Weights of a small GPT-style language model, trained from scratch on English Wikipedia.
Size: width 512, 8 heads of 64, MLP 1344 GeGLU, vocabulary 27640, 42.2M parameters.
Architecture: rotary positions, capped logits.
MLP neurons of a small language model. Each row is named by its layer, matrix (gate and up: input weights; down: output weights) and neuron, and shows model dimensions 256-511. Each number is 128 + 24 x the weight over its row's rms, rounded and kept within 0 to 255. Numbers have three digits each. A neuron's up and down rows have the sign that makes its largest values positive.
After each neuron's rows, "fires on" lists the tokens most often at its 100 highest values on Wikipedia text that the model never trained on; "fires in" lists the words (lower case) most often at its 100 highest values on Wikipedia text that the model never trained on.

L2.gate20:142175154133160072132135143109125096131153099141138155143118143159091107105146109125120135120079099113158157087161095149135118150127129104146152131154167149133120138135084111125123117127148139122131141102130105106131154122121125123138085131131159175133103093132150142165100112112125111117151134164152118111115128113127153092125139137129146158123141151149125128083087127156174161154134122157122137117139130164090121105091092112113091103112211106138142191158061130108150113122142138182171133142072139125133136116096133146176106108130173130178115146122103164108174159125118130090152139118143096119090144151118104141137177126070161153110128089109109137105128153164169115121191098107109176128167111161150087151140150123145136132100167138134129115139159120131097118107138142
L2.up20:147083158131140140145116123130115161136155116127101114107132139116140112145099114114142133131113147115113131147121172151131117094168169144129138134128098094066126140124125140131144131123126117118125191134125084173122154107130156138123154102086095119140133131167115096150114166112150138151096149147157083139129179151107128117139103120126128125141158116108132146134136108111125130117156044136141155078113108131145095146164092100142172106173123069138121063146102096138135112113110122099135141125160177126120089132124107188142117150112160118122173136149070115141124081151135112126088099118132123133103122121159137140073158126109126144154126143160137115117123141161110128104089165120069123136090151126119145089159120123105126171099156113146119153140115107112115134108150117
L2.down20:133141136130135125125116135092143140167145103111136141101179202126148100108156160107124133099108166099155107122114149167149094104172129155168114136140131154124098128102122131126164119149141117143120163084158115144151154123112135129098105096118137132128107112145103134146110156118119136116083117141127133165134170120131128109163139123126119141130114112122115107095112161123203169113079104132146162124090099074127134150107134172113125088102168106159125090155102114126149122102138124123138138119129108119130115092161139182154114155111158128170143157136127123138141093168097092143106112115132076150059125122137131182105140138104100134149148135108147140087132137157154133104095087143108115123138126129113142126148130125139140139141182102110119120139154103159144083131098083
fires on: " July", " June", " August", " February", " December", " November"
fires in: "july", "june", "august", "february", "december", "november"

L5.gate1108:138113132139161109126129135132109144099134119140147124138128085154090128121146127180146110101140111147174121120126128121118127122086126137156167147128151140115114135092099108105136130151135101125145105122154162127103147120153173131107147107078079124104148098162101133109156150136162136125114101115071119114157107132135166150167109168131187081145142124120139101142124110116096129135119146180143137103118144179116166142088154158172107130130148107108113111150122127152123105168183114197110107097156158135122108137085100109122139097088136106103099162162125085132079113126077143138139129143085134112147101126144114103121091111092131141136090149135133127123118107127140106121121133160136127109147126135109164091134156072117131123130103142130149138116086151124135111130122104
L5.up1108:106075096133133114161150120119160109097148125153112162122118100122188116125097135141148134139154125145168118141128142120136136137144120126085116128161129137130113146120140082154146148181143135130112139113124102122141128112143138146093133135118090136147171162121125086117121118128138105185125091118154121096162175090081117188121106134153095121147129114128103118138081144111127149113103129098124138144135160154094108136155123104150131114148130113094137121136160173138156144103123157149106132140160133148121137124140127180152102140211167170177176136121101141121140096127177138151144155121168150130167125099131123135156116119105122108116089121127066146136141094162092161153126127105153115092127096122136136164153151089158152123092157124078141124131123136156136104132160112
L5.down1108:135085079144117127108153115115123131129114100155147140136120123195118087127101125136198151105173166180145132120144121147149132149105141144161129137115127104096098140126133134081140166140125118106145132114149119128096166140130141093139152166151091121111118133144141097113140120126127125140146098125116141137111135105112118090161146163108176113145116111174123105165133130111117133150128109129116089125085167120108158142109105173160109114140098130114123118083150160144190131129140119111108111087147162145113119085116136147142146093126101131131108134109180160141066075135147088136152115133121139090109136105158124096140105115140100159103094129124125108116062096103098128096112108121117097136121134129142112108103112146128105121164106127118126125150103160140070081138129147
fires on: " and", " or"
fires in: "and", "or"

L5.gate1289:164120123110129124125143087143120100145151095118138130130117116102121117168131169112091120076175131129131123119164158106094140088142100130134122129127173144148118143096129145120136106106128113116157131145155125129118134151152119142135140138102146087128120133171172112178088132092126103130099138123123131116126171122140170147136157147162155122131126118112131097101138115128134192141134137160129154118131138130140087127102115116107112092141128164114150098177148135135149112121122111129158111132123113154111171163157131131086099135149141147073123134123134118160117096167109148142086125092138097147115082161097138123155133116131147171122152114157102101117131129159128122147153135135092129101183133119099150119127099186092117155121145121118132071142155095125159103151107122
L5.up1289:131143164151169108110137087155146147108093089153116159129153159125108145144136124113097148133043099117146109099134100102152103109132144101147120110124158104146087111090156122106086093149155153134147155141109113141122161140114128173111123114148116098126123151108117132155182118099137141116104152162147077117130150099163099139142144065145143148102138143115105110164080127132098146058105143110144182066129121121152123123121120101107147147109140075138135128114146156112155133102130101152101117132140172134134150110131105139106135113137145157157105132064099108163155114171145124122109131138137133140115071120137106121114165145143129092135137157118152141121103139129171090139170113140112125150137141146127155163128121150134101131108147154081119131095156093121104142166197112
L5.down1289:125141163114108116142106158120117114120123166133135113164117146123091109124104123155191140135152114120115119144106159094124089149134138136158069137118077104110117141146120108170139193165129176143141142137122112140125105141135115117117159147141130161140161174153140093096085151135123099143135092176146124113128096134129117137117156168132125101115142155147151133111114150154143080130107128123133138181111138129113127132143130107120156103140132168143108118130106057098079075111123172114128161139112143162121116141132138131160121114137115132156079133088173152101156105125125107113123129112136142125114095123128126137121127098137132128139147127157067139160139144159140154104151106120129156115119054142132178092107126098162131119124125116150146164101148145114117111089153077
fires on: " October", " July", " November", " August", " December"
fires in: "october", "july", "november", "august", "december"

L5.gate1170:145139130125164091132140171137090132103136132108112117135132154159154125113105127166148126093111142129130125132036151102138113144148108151146156147128167122158111131113142088148119129124148126145116077122171145156127100136098086178116137154121095100106079090102135124128118141165163165116090108162104106139150110105106114120166086135156147113154111146148127142116082099079102124165153128116130109121140087130141158111134115157173129114125127149129119093144115136170164139143133104148145125133132164116145109110160171108112090122123132141148115129142169140124070135153125120124103119175132153113137125146121131135085124117120161150129106136188112109110132121101152159135145104136104096066159116125115121122136120139131119124115106114142122114113148089168121125116137107
L5.up1170:122103148099143150146150150132146161103124146150145105181125150148127137142145173118151119129135122143117106097089152191148110156137127160137082141104105177105166115124115105094147135125135105149133146147083129099137130132143104158142138142155120166086147086120104145134115100124112109116098165117131129139119095119129137095101132120136104112153111144103138112174123125103154114098101129128172137138122156164146138148181105162137107140104196170083105164131146111120102127152114112129109129114156094125145103088150161093109166144147123123108164143140093159118137114114142124189101165115099155129140124095151131114133196123136150147126116136095114136162125162142103118149117096130144153102095122115142099108087140072133087105126142126143151169125125141115102159093105163
L5.down1170:152084099141134088131111142147108108144116115113105107163139170142133131111113091142142120111121121123128145130093179091165127144143138108127172134158166143124098148093158121149118111122147092127134133112149130173116073104083103160142157112116131085115100114095139144129100174182141118129113094081107168112149144128146115113180104130162148133154151135140122178115090115146122157163154124144112076122176118108140138101120133127146129126133163100137100093146125121174147084096121148130143135155144173171140125140127148106103147149152114138124104148121151147125072141176115150079151107153161152110130192136114133120120112129096109150099115204143144102138066153116128156157136116113112115134124127147121143112142139122158125153103124101119161111158096105123125073109158112
fires on: " to", " and"
fires in: "to", "and"

L2.gate674:100127109137121127159154164139124152068147095147110139151127158155089152114152139116100125138139149114154112176136089152143175128141104122159127119100119155127113163132119101114122150140144127124152098117089151170113166166112132179126133136073120157135154143135157099121095106102122094148079150093087121123147127173113126077121157115165136130114144150130090147134137160138179131124121123158109143106118118091154163101113102146105118077128147125154099107128110109104144138095125143162117074136112138167097130135125107134161132091129129094157161079139086126157154115116133163154104111141171129161118122118171119133137120160117135149138095126133085158111143154118080123092145078161157112136127101102078114126133135136112139168098156141083090129137129120127109114140178116
L2.up674:137120141143155146141100108149138111095118111093158150120132119084138168125161092158092126153140123124148129137141143130135138131133079124130069174142117159120131129095166122113129120132129106110146060121143082109145128135114149126108131112141139118089118084135145099084148109131148144096155132137144151137106102115169123119119118148130093160185106071157142137119169103144127131163132107186118070150127141178150122130094079096111087145142151126139099192095160172112172117095085149176110142159160155128143167130068139126100136126138128127147137119145135131083132105144107143105149132111129119122129172142143141127117111102146148120175126114119137089107139124128145107115165183103127128172118203113107113107129136143130127147115135148139116136141160115124119156121181132
L2.down674:107105113146104104136138160112128125156123117135128108132136144142122062115126163091171126113139184124089098123104137138091128093155150137174153098126124120141121142140090142167125131107110142118129164142108197165089129125123126179128127159112122145185117145129107158183101142116072111165090139109082112132159132142095124134128130087134151092072122162097099119118116168098150126116108105103121182112139138081114162126136144167128142109117141127154130098159089093138098130112161112102136125104094095121123141088137123131122112115124129114142125131104109150162114172137152094096116131127150127119097126137098120152130145121106128165087146136144116174144123150159130130142114086148129117113143066137099113130107146136128129114139149138070120120112132150141146098168141111
fires on: " February", " January", " June", " November", " September"
fires in: "february", "january", "june", "november", "september"

L5.gate602:108111143122130110086129061108120131108105123138105122103109143170138180138134117151153125113098098125142057136140195127110094154175137118121089135178115131140128117130116115127094159122171135102139166095151137162132119119125174169105107104149111155101170172161173132105136156124113142124142176088141119144123147108178119135143132192114153181185132132121124081117140119120128140142113125154136105098144126137134119168142144148132086140112111108138093114183135144114109140119102150144104142125097107097115100150143119122116139149065143143174158164140124122133116099128087128104139153158128142077116138110146131119109137130122127105126114133128129127124158136129107146131128148160124115115134116126065135103123125145122124127107127102180148146114096140135134071110135153
L5.up602:094197156142162121146132100140136095093119097151126126147108158127104125119103102128092132087081091150102111109089122147133141147144125158120166139101118105099115116116112113147166093130139129092140159131134084130137116138140132160168099092108167165126120123151093120176082124156119161108110116125094132138118146130085143126079118099129137119145106108140116117100084148129151110110097142080167163127168121129146105135148115163149147157179128140084108135153145151094142143140149168106105147131090109144134129128130180089134118128137126155150110168146131136121102089121177127134102144155140134113162138140109074095134090130129112106176151132141093127171163125115130133139142173168135108081121042109133158105107123132156129106087135104148140131167112133139116122121160124
L5.down602:163148118157121143109149116146130103104138105141120143135126150153093178124127125097129124058164151155116139130117116163119072192097169112125123129132148125138107101113148138085142136125140103112156208116163136130137090087134087112158136135128160100119118116150120105110110072173096126157082121145112138120118178129117143080154130090100104136162140121149096133120131102137129114155146136142124144142104145148111142161129125145155104127166125159116149086105098136135121097123139119126127105129144129124123125100092086109111115143102118131104119152075118137132117132113147122120144112120116106124141150145139139128138095160103121128109153110130148130138163124157172161148103154133119111141107095110129169135114116084138105109125134096163077112093110144088135108103123113
fires on: " and"
fires in: "and"

L5.gate263:137148090177163126158122107065096137151111147173151143149153138133125161166144127127152168168083133140136135129134105155157122127145123100141110138168132124130135154168107093103141164126120149136164111130140081104104152161098105159098103102141068155099127109147116134148137116207113141126149125088114152130099120147085122106122143146098188122101144131082101092151122105150124105150119107145118122109148143150144138167133131145109102113096120092139108127161147126133112138125124124139137146153098121134175130135111149120149096144122114068123149086128133163149120109098124151148137148123155168115139148131130111151087139090151084105135106110085135116101128143131114139132119159116085128112124107143100150111117149109164132130161129130191142136177126142116150108129110166
L5.up263:159124142104098135113067123095120117106125162123167122142119095141112137166116086162158117140098138123135165107191117144104118133117100127110158122086149145160108144103160133141095118136128140141080109139107109134147132175150121149096133135149129156106143089128125116086110122153145129144134151130141113147097125091129116089133135146163116156102146109139124131130159091116103096122134113152096083164150084111119115095142126099094109136140126077134129115106098110126159131151135144106119133138137137106143168143178094168117156168140111107130114126121086159095122093129152139150183100120130144086144100134149121177156108128113112142113080154144130134158119120156100110078139130104135124127130112104096108146119158138115186149110118125142108142147142175115140123118143137
L5.down263:141094130145123154129132128167122140120101138115109155096118130112095121097092125124118099134130210135064124135162141144126099108099118134126085145132088163102143156108150154126148133144120096111123107142093117146185138143148163137134098155099136136124161150151114125115117099129149124131136155111152118119126128111114124072133176086133114095113136113123114152134160111172115115148093131135110148144135107099166113111110127121074122161108171156091135146153104124102151084105142154186134155157125127211115154138099124134098172184162101135117129147109180169114087155192135116131120098124116129136158138089104140145137129142135156160112145131129140100143129142156105146158108128110131146121161126152159108136115111101116124123166111146169089156115128101082115144141129170
fires on: " is", " a", " are", " an", " remains", " was"
fires in: "is", "a", "are", "an", "remains", "was"

L5.gate944:152169139119134155132101066147125088160133125145146115103143141041118141152129152128166112087154146153113163128136079159166122186138093091126184127140154103103146107128090115104136092163155145150123152139123126119156169103129097119135103162153110140152128105146136103108111119146129171122125087133103176167139141141086167142137171102116117108142130127151117126117144128166139134151142133139148155107087150150124138106140125146150131112157147140150120142096126144156167158142135101093151138095175130112121137136119133116111101172120072122144103111088124136170128121132118119104153123163130116111174124137126145141147147117143106125128121104145106133133152116129157130095167125140136120141129070094107200134119118119091124106134109136152134131125128127071130147153110156
L5.up944:130160119176159096144109132113100097145103098130112109122158193078123137100115157169124129094163090144103138096103116164095122133149091127141186114108125111123143156090118125059140095125122141149164105126109143109126184165101154125144164097136159111144122106089133095129066136161159134126128076119127153111082124139088087116118194085133149116110147128120107116146113155118147121165122141108141127143138142102114147073119166099147095169153128113090112136126105116157135147157130110125142107113116104120086134131143126127102110118146096131114091088126117185158128129145104129149122111153136161105129123188118112158108175137178132115128170135123114142171166136108156105115122131156096099124121122130136162189098095112117111124143141133121132148130164150092117129110137160
L5.down944:121093110102131130118122149123149139132090101138143149132125112138155093135137095150138149165125134138123122144106156162085133132122138175119141136122093104110159118121136113155121122109105128136126134137113142098114133128142142124113116146078085122149102153121104158141133140104145099110142132143126112096152128133091109146141088089143158112109117112131149170135168147091092148147134085161112174167132124130126114162150109105133119107102110110128119146124136131163095089129152093150100186156101126161127092170118148143105156093169128153145104161142181095148132143150160080094057133115085146129109106154136113092153143113112126116143102122155146099165092135124079096164143113107114095129121169167119045107147126107178134160096173143127141111110133113135114148107130112
fires on: " and", " to"
fires in: "and", "to"

L2.gate835:148155146174123095134097146110172127145162127161175077124106125169104120106105190129133119168113148148127102142081105125105137159115126172131144143127138084112145088154166127147173162133168092134139133150169103143116118112150148098107097175151115118133121103139129155123124131104155094116141137111096102138127105146140134154142151141125113085154147137113110151151158108097105124097114155128122086119148149129162158123176176160126148107107082124114094106100117105149170139123096146130130132133142122147107144124153131110103136182124166113120103103119154119133136149155093088127186134145143152129119128121119089139146172151109129132203110110096150121177116122107179108115101087138135150191095134106132148132134110070141078137111166103110125147101104111169128103107134126
L2.up835:082086096165098168101139122101145090143132109130122146176105114156147133148148120129081162101130123109077141135075094157132137185117151133136132107128082092162131103149151151102136151107111123103172138123156127124153131066117085115169132117131093088120176135117110134123122135129139138092122154138132172118172120136184119127155157157109154116117107115138137114147109161141143167146138164178159122099182148130145103140128101122107136092137122116099109145144107155072154130158119119056107128123133164160148099110101076109130122141151113104170152126115132118118112108116123116168158148085140134120102174095118155128167157103126121110120135130136153078120153114086111160129131102098127130119122115155131093146124114135153149113140146125103121155098136160144159155145127162
L2.down835:119145161109133106130120149112109126101126137114108170105176145131168114142121128134163100159135163156108113159134123117127114163167122139116105193137149203140124132082105148177145126118151097108152089144107134115097112177166164112145148119116159111102095120152120094160126170185109112143139129154121090136125121100067144116104093114136166161119155137118139113127168079117142121133139131111136141095135103139100144130127151131165139137146150153135149128143160132199139111125143113158160145132057101096129149116139168129159121049096152134085125144165126126161140107115158132119099127109140112136097115131110152101099100105124114137100132134155152127134108145135121096156149187145120106117144099150106162128163123145114134114148134087151188094164124110094119133127102101
fires on: " or", " United", " up"
fires in: "or", "united"

L2.gate929:168134209118125097117085127118060089129080128151162092075124122135132099114187124101101091112168134145140130127117129144089152109139120098174142102116124093113146128136153142123132107101130161117150129131113142125128142148138131108113132124130150123136136105134122141119104107096120177127088111161120122124154150109134111122138127120107146149134125126149105146176137130133132153120124117129102138122137147101160157155136155140145088107125116155130116129140116146132134160158112133094148121142122126120132154103161123168119132103130113117159121149138113084171114161103145135102165136140143118108140120137118132106146169145107163087190126129118130156125110095136181140089140165139151124104111134133157142106107083138128091128149101112184146121131158120132119143119139111
L2.up929:166144154119107169107119092137175085133107087107112139116123121183129136136108138125098093108144108168131110093073066149145148118136101112167113091130115153172123140145122155141130130133123143119182133134156156145149100132137074152141128128154085128178145145162120133122133194097163115099124115141126116129139114122127147087167096102134142179116114126171123079107149102101167128142115156138126131152126117138181161106130100141137153134122089126138108142151117122136138150175062140125118092109109168166134141123132143131093144106138135135140112144135092136124099145123171104122122125132143139107106122143105142123141151126131142175163148152160134164133091137100109116112127104171084127120100153159166166119129152168143099129133133147132121173116145122145120166110119095
L2.down929:131147128154107159142135113118175132140104158084113139098138132146158166136067159135152150132123131168109104154089136111129135131137120140133161130122149162168093126114122135129150131135134152105128100120130119139159126114108147102090086163178113128122083153115137137102140148132127123090124173129123099113111099115148096132106095147154133122093157097184121059097128166151141119117116171178113118113149130143100142141120102135135124153118091120110139134105168122138154072130134153101129152104130139154140148110134111112129177119103160172140156112157144168150150127073151099116135110124137173094097148078126142105158054152103129193110118132116146108140144173101102125127115107099106134156128094166110141160142144104117129111112175131077144139129111124112174161136150128
fires on: " Good", " public", " drag", " social", " Bal"
fires in: "goodyear", "public", "drag", "social", "good", "black"

L5.gate629:092169145134141073101115071136113140130138106107145148130140134148094162128101145090133133081109140141084154141121119145114120146124127165118148169119133115123122142142144150117152104165125118109127145094145130103101099117178133160118167197164102177131102108137151151146156150115110161148145130164114137170154141110155101127146145123127122131159116103138127125122107167122102136119109128095095124109118135139115157161139133145159162097140132126142114130152144152150133110154156106135095159097116149146118099092114144094131138148128142114150076138127184184133101150138126103103137127158132140134097120112132139115143096121144142161133134120146133150167117130174116151080130127126115154093131103146153135089134180116152149095066132137137142110119102127084129154104134166
L5.up629:066173153110141115142101139148087104068150140159113107166101124134127140129099125098129120101090129144130136140102135164142086152137177166121153093154147110155198156154145144106135101141150077081105167136130142096119126150124107088127130130143116177131155133126101065110135138183139131125124136118131168142127075123164128134116091140134136096126101120114110129102089127102158142125140155110116138136168103159108134115169169106187144124133119134153110125146117133068099154161120145098138140081097159121142156123146136116149093156108169107135157152133171129153188122119128127098146104156132104102131163117098138132128129135124129149140101122131118096147143128094126112129099116165096142129105143078135163103113201112167129127120137127132126122115096124166121152110143145
L5.down629:121160119104180076077120155119109165106136138121154132148111161127124109101151128163158147103126143075138137128131124165118118149085146120104104098151170126132134151117149185115105125174104096051106123130152146118151128132141142107153109149130104146105136108111120108145143163164113106151156114110138123145123140146138149119114142157155170145167115157110120131152135131133096141127139125142129148116160144135115144135165117117102123120140108101116096156135131124183150120116132117149157099144113143120100115117118162153137148151140154141158134167103160162170102144129113151115130155158115105104073101152118131127117146141114084160157120077101103203169101107171132123093154112146127141112111112104084112130132156165169118158109130080118127127137096123123070135106149170
fires on: " and", " or"
fires in: "and", "or"

L2.gate879:151101110138104148130142117110102143130128106123135139104104093176134106120141129114119143127099184140093106158129143174118149107109121165123126131105157126134121149079099155133098143181140116157175109121108128136142087117120136149139143158110115105132069134152173144085106149140159135136129099108127112134139100118121126145135137150115144115162098090141141141125133101146145113109089138151116125118140139098137154067119116153153153095137119110089094107096123124105128131159167124085162067163115114114093169131144102110136119143089134158116116125151145099106102134128164097105156140091131125122130128103115151112117061191102111082165136141133066133164113108109139146144125142098111119104166128116094112118137157124162137131103119142105123114157095128125110113128143158
L2.up879:098091108116183110175131157084135180133176130099111131138141093119141159172151163099138135095086140117152141112141143109155093099138124105095106053130138159136113159121148144132081083129184113111138132137163128127122142178125123102166153139107094106136140143104147140164137143112139119130152179133160080141112174106165115123152116138145131131120123153082132114137131112179089139159104145188127121149122089153101112121148102110143127127111117119142118178149156112091135117138144094125086092148144121164143118147113160144141110107158133149144128100134137154133136103146119159130136107106133152094138130109116080139099144086166141121116141135127146120086094108109136112113166081134135138116124128173116133099150105155097163147118130114115124117125102125157128143109125129
L2.down879:151158143174145101095140117155126084095093119152135133117136176140135115078144094144151117154165137127092107100092101176130142168106128129154147186097118084104134106136086106126152151131119122147095151150106148107153119070158133146090096129154166138119113146157126067129141110126085121110082094113096180111124102109086124171098133104122134126110146089158137150139136132074156130108146132086130132108117165137145141147134176177114131147134150110125129066121124125139126139116117164128130179112136122097099155114144117119107138134103119098118140154105115137114122129111170105128128124160112116146156117167154149135139101142102131137137124115175095166160145127127115126147092155107098092135107118115147153153098154121158079113163135149113116138115150141128149122133152137
fires on: " and", " than", "ín"
fires in: "and", "than"

L2.gate1118:150106133148144151094137119129161103103174134140171168099124098111122174135143147138120135111172115117127134109120121115155119113127141115124140121157122154122094146122139098118124160152133130143151110135099148104131082143120156094104141142093121094080109149151129139130116101147090119113090120110143142163105173168113152133064130137149110106142134138149136132134131124155093094063146134125129147129087132143126129114129142154083115123092100099101075130138113141126108149119130139162113118112117120142101148149150137144118154141170067185091127127115090166129084136139114123149127164125125144146122067128135125124135136162177102102119163134139108095100116111160095115136183194090108152090135124117068141110107098085150158110131126122132128140159102133153125132096106106
L2.up1118:139129140130140124184137122152170110108155150125147115154148070108157134105136154113173132120150144126073075151083138109099126104115128163099135086128133114113125134131124123135092157164128124122153117163089143116158121168102095112126168125136108137115130165123075107139083148135091095135132119120153135141148134156129134115128158124144066149135163126116140118147154112135154143096142140136181183166106123147132150149166114172129172150073094136120098131152119131133138110098132136120116150117135111164133141147153132160107146151154117148115123137126104163082118178133147122099123100130141165131167094082119113145096154146156109116115100151127107151145074167153120144181150166169138137109152117132150147168125102076130128146137138149064103122135156139142152111144149110
L2.down1118:092095126124108151154130142108110142165105127127099113130109133144140103145146113128140126131072108157153164166115147178091099124116134117121130126139124146116128119172102147141100094106140137127104140151135141154142178086098139168100143125147125143158176109092137150110142125131158118141154142150097125141145117095102123125179103127090171162129146109114107118138141165110145115173087118095111119115183148125144141156096127110146132129145145148147192098137116108151168119083141149119132127138098132143106140098128119126107085121100169101177111153125105085111150102128152137101110104131108115105120134117102144132145156121136160144132083142083168132154167106148141133106080092119138090134131142126152136184142168153108132140083137127141144143113096087115115122134165158
fires on: " to", " for", " on", " process", " coach"
fires in: "to", "for", "on", "process", "coach"

L2.gate963:076130080162165145173115112113111096094125122084125106163134146066116127128163134129111097126127131118149114129109141137101127119116142126147115109150116136157137119145121118126173155117125122140127093177119135093124098135138103117098110122136142155113146119118133114168094086119100104102151125123086131143111146126153155140131130130069156060107139101169127132092092146145122123081124089120127133115125095105130119116122129154094138128167136094139114125154101090104107154131131166154103088141081117151132138121148174137125139130091105128116120174116129125159160148126166178135169140135147137097143082096110124105148166156092115111141139126089132170116170103117085128111116165119080140092120158083134122155089154112142123130093124154152124179095105091136131117096128127
L2.up963:086127107173125119147163099122162117130122100106096123151154124160146160109101116162133116129121117138099101158106110096127158151120122159134082097108064149107131124144120108096156093145132127156156118138118118099106098150116087102141144103127095152145140154095145108154149125106148113080116131113109106091103141100124142138108153113129134071098137096140125140130118168108115138095119090160116164142126124101149130122156127171099177155170113130132094131149118120110110145153093158116084091135099158147125117129147111107130167111095121131124108142123120134115124120172150160139106117143171112101133116105130132107149153143100099114116125165119135150111153128090077128137121135110074105105103128150145126149085160085080136124156088105135092218128092128156096135114121112
L2.down963:171114173126089116089128121100167155134147142150125136122104128173172109125059120145159141103138126137138147164124104109134140162119141154124164143118130136095123116112145153107119114122120140130160140109113102148115145129135166171153120118145114113144104133134114127102153159146154141137125142175108096106138123118086100163143109117165123151132105162113151089177142158136142151172161123132114087095119185130160090137119160122152140111102123152115147135134137138139121124120112147103144157142138084139125126155086084140128141134135159130099139125156120118137127098148128107119139126112126113140168106160136165131140103069138139113125121143103180137135111130133139144130127064142168128150125099188151127131147128143104114091195127105114169087110117141102106116143126100
fires on: " to", "al", " successfully"
fires in: "to", "successfully", "anoual"

L2.gate794:102126162099092111134125130119169124101154120136086149122127168154104084156175113129109130097103116118164123141088121121120129159123126093129128133148140101143148148158118135136161121095128131102155128111141146111160168148138133125117062084158114159101150076199151130114142152149151166107114087138113132105109121164089081119130150122071116167119108133157109113135091122116113148134115121146113131144139147126180102123114104146164105119152098114139133170134142148157099129111100110190142146163126122150123150168147126145100117152125064122145109129120065114122102122136106133138126101144118125120175189120131112143117117112106132142161124125117144150107103135134115114096168084099151125160116154086137116116128190145138113133158105123157126141103121101122140125122136127
L2.up794:082133099146129149146114150095116154148136176119089123072075143082151135093147147115101085132098087139201137135102104171153126152126125152121120152138155132102124119120114172105145148106120116133117110119102099123144098162109195167070131119162057133124167122105150115126117156156115160130111104122138102104127126187152109135142111118165111172098078107138187130112125096122106169108096051174155107119106147145141112087122135113135137095152157081148157129132096153153092133151122095113133120145083137123110140114139132141136125118136112135055124141128097102122099150102158152144137119134120139142126135133131087100151148125154121147133143123147150116135096147140122101113142096115157127125067134110134107101116099142128121148112143120120133105126127164082156100099130102
L2.down794:128115148153116091144146146139175093112117139114107134160124136175075081135155109154103144148102082140102113089127136138103107130138078049099118120161108112154143136166099109134129123170130129152074177123103130168119155128108144093156068143156121130147124101208123164108081115077154120145088101151130146122078102115081115143111096103127146123143151133121137114164130176129120126110110133123104116136144124113099177134120121183139149146120120106173189123145156115140116134114143150159116157117133114150152139136117129097119127130127117104110121123119103109127128115147138137148118108117132144129123146141130115138143098148136121127148120116115127182157102113102097108115166105115147114113156088159113099137121156112113140143135107145152146137131153117132171154116128115
fires on: " at", " At"
fires in: "at"

L2.gate123:119110149105139145138101152115144148133126154164163114125118168138137142137095153102145132096137110151126118132109116120132091124113126110128082104130127094109154136129117114099128119133101096140133072127136084077113155108114135164128129149216157122110135119114133146149123164107122088168127111132094138093147193120118154093143124155090101067160138138147117106151148123141137159159104104128120142126132110148147129127129085133122111130139175163127133126153119120113092150132133107161180140176115107083104134100165135151144144170160098108092097069129127099108128116128131114115116152111151103140084120115137137156151148103102133138151128121150138151081103181093104148162128164118137159144078106163131154135123090136117128096118147121138125128121126139123144076124142123
L2.up123:114098122117124163188120172149125146128128145106133149134115095161103136096106113152159179108102131138129106133113116120103135124113146139131087149122083149115173096122159153137131131152119129130146149154105092118119117099135107168120171131189122176133127131122123119173129118147134091145148171113132073077118160113140129114161110158073142096137151066147135150167110130151150180115139084145176131143160107125126146142140104106122160143120149116128157114094091129120099113115082157133166145123149146183122127134097125163104132164118110093128085119085139104133153135152141088161123088117138129154109138138110122183118106134104145113150081134107117166132109131086091147135133090120143178144125111122096166146096161095132153125127120143120103160160113140136118103138114128
L2.down123:091155129118113117131143112140099079137135140085078142127128115095087118154146120148134150156155162103097135135152137114123139104127133140134161119086137168169134102113129125169121114129154177138146178150114110170152112136149110155130155123067118122112113148152130130093099117166118140114121149099170092111158093146123108136143126124172129134058124113092118117101125151128150117116163125145156101125119104113098161179109143134140139170091098065128129126122140101111140095134146187101126093109126153185146127138105114167106106134129127168131139179130160145152105139108147109148142101168122148096192106108119075108117113163144163129117126102121078144156144100134145143125120125112137113143160137125082134103129148134126119152132136135134162113158134125131107121126105118
fires on: " March", "ill", " way", " space", " Concert"
fires in: "march", "way", "space", "concert"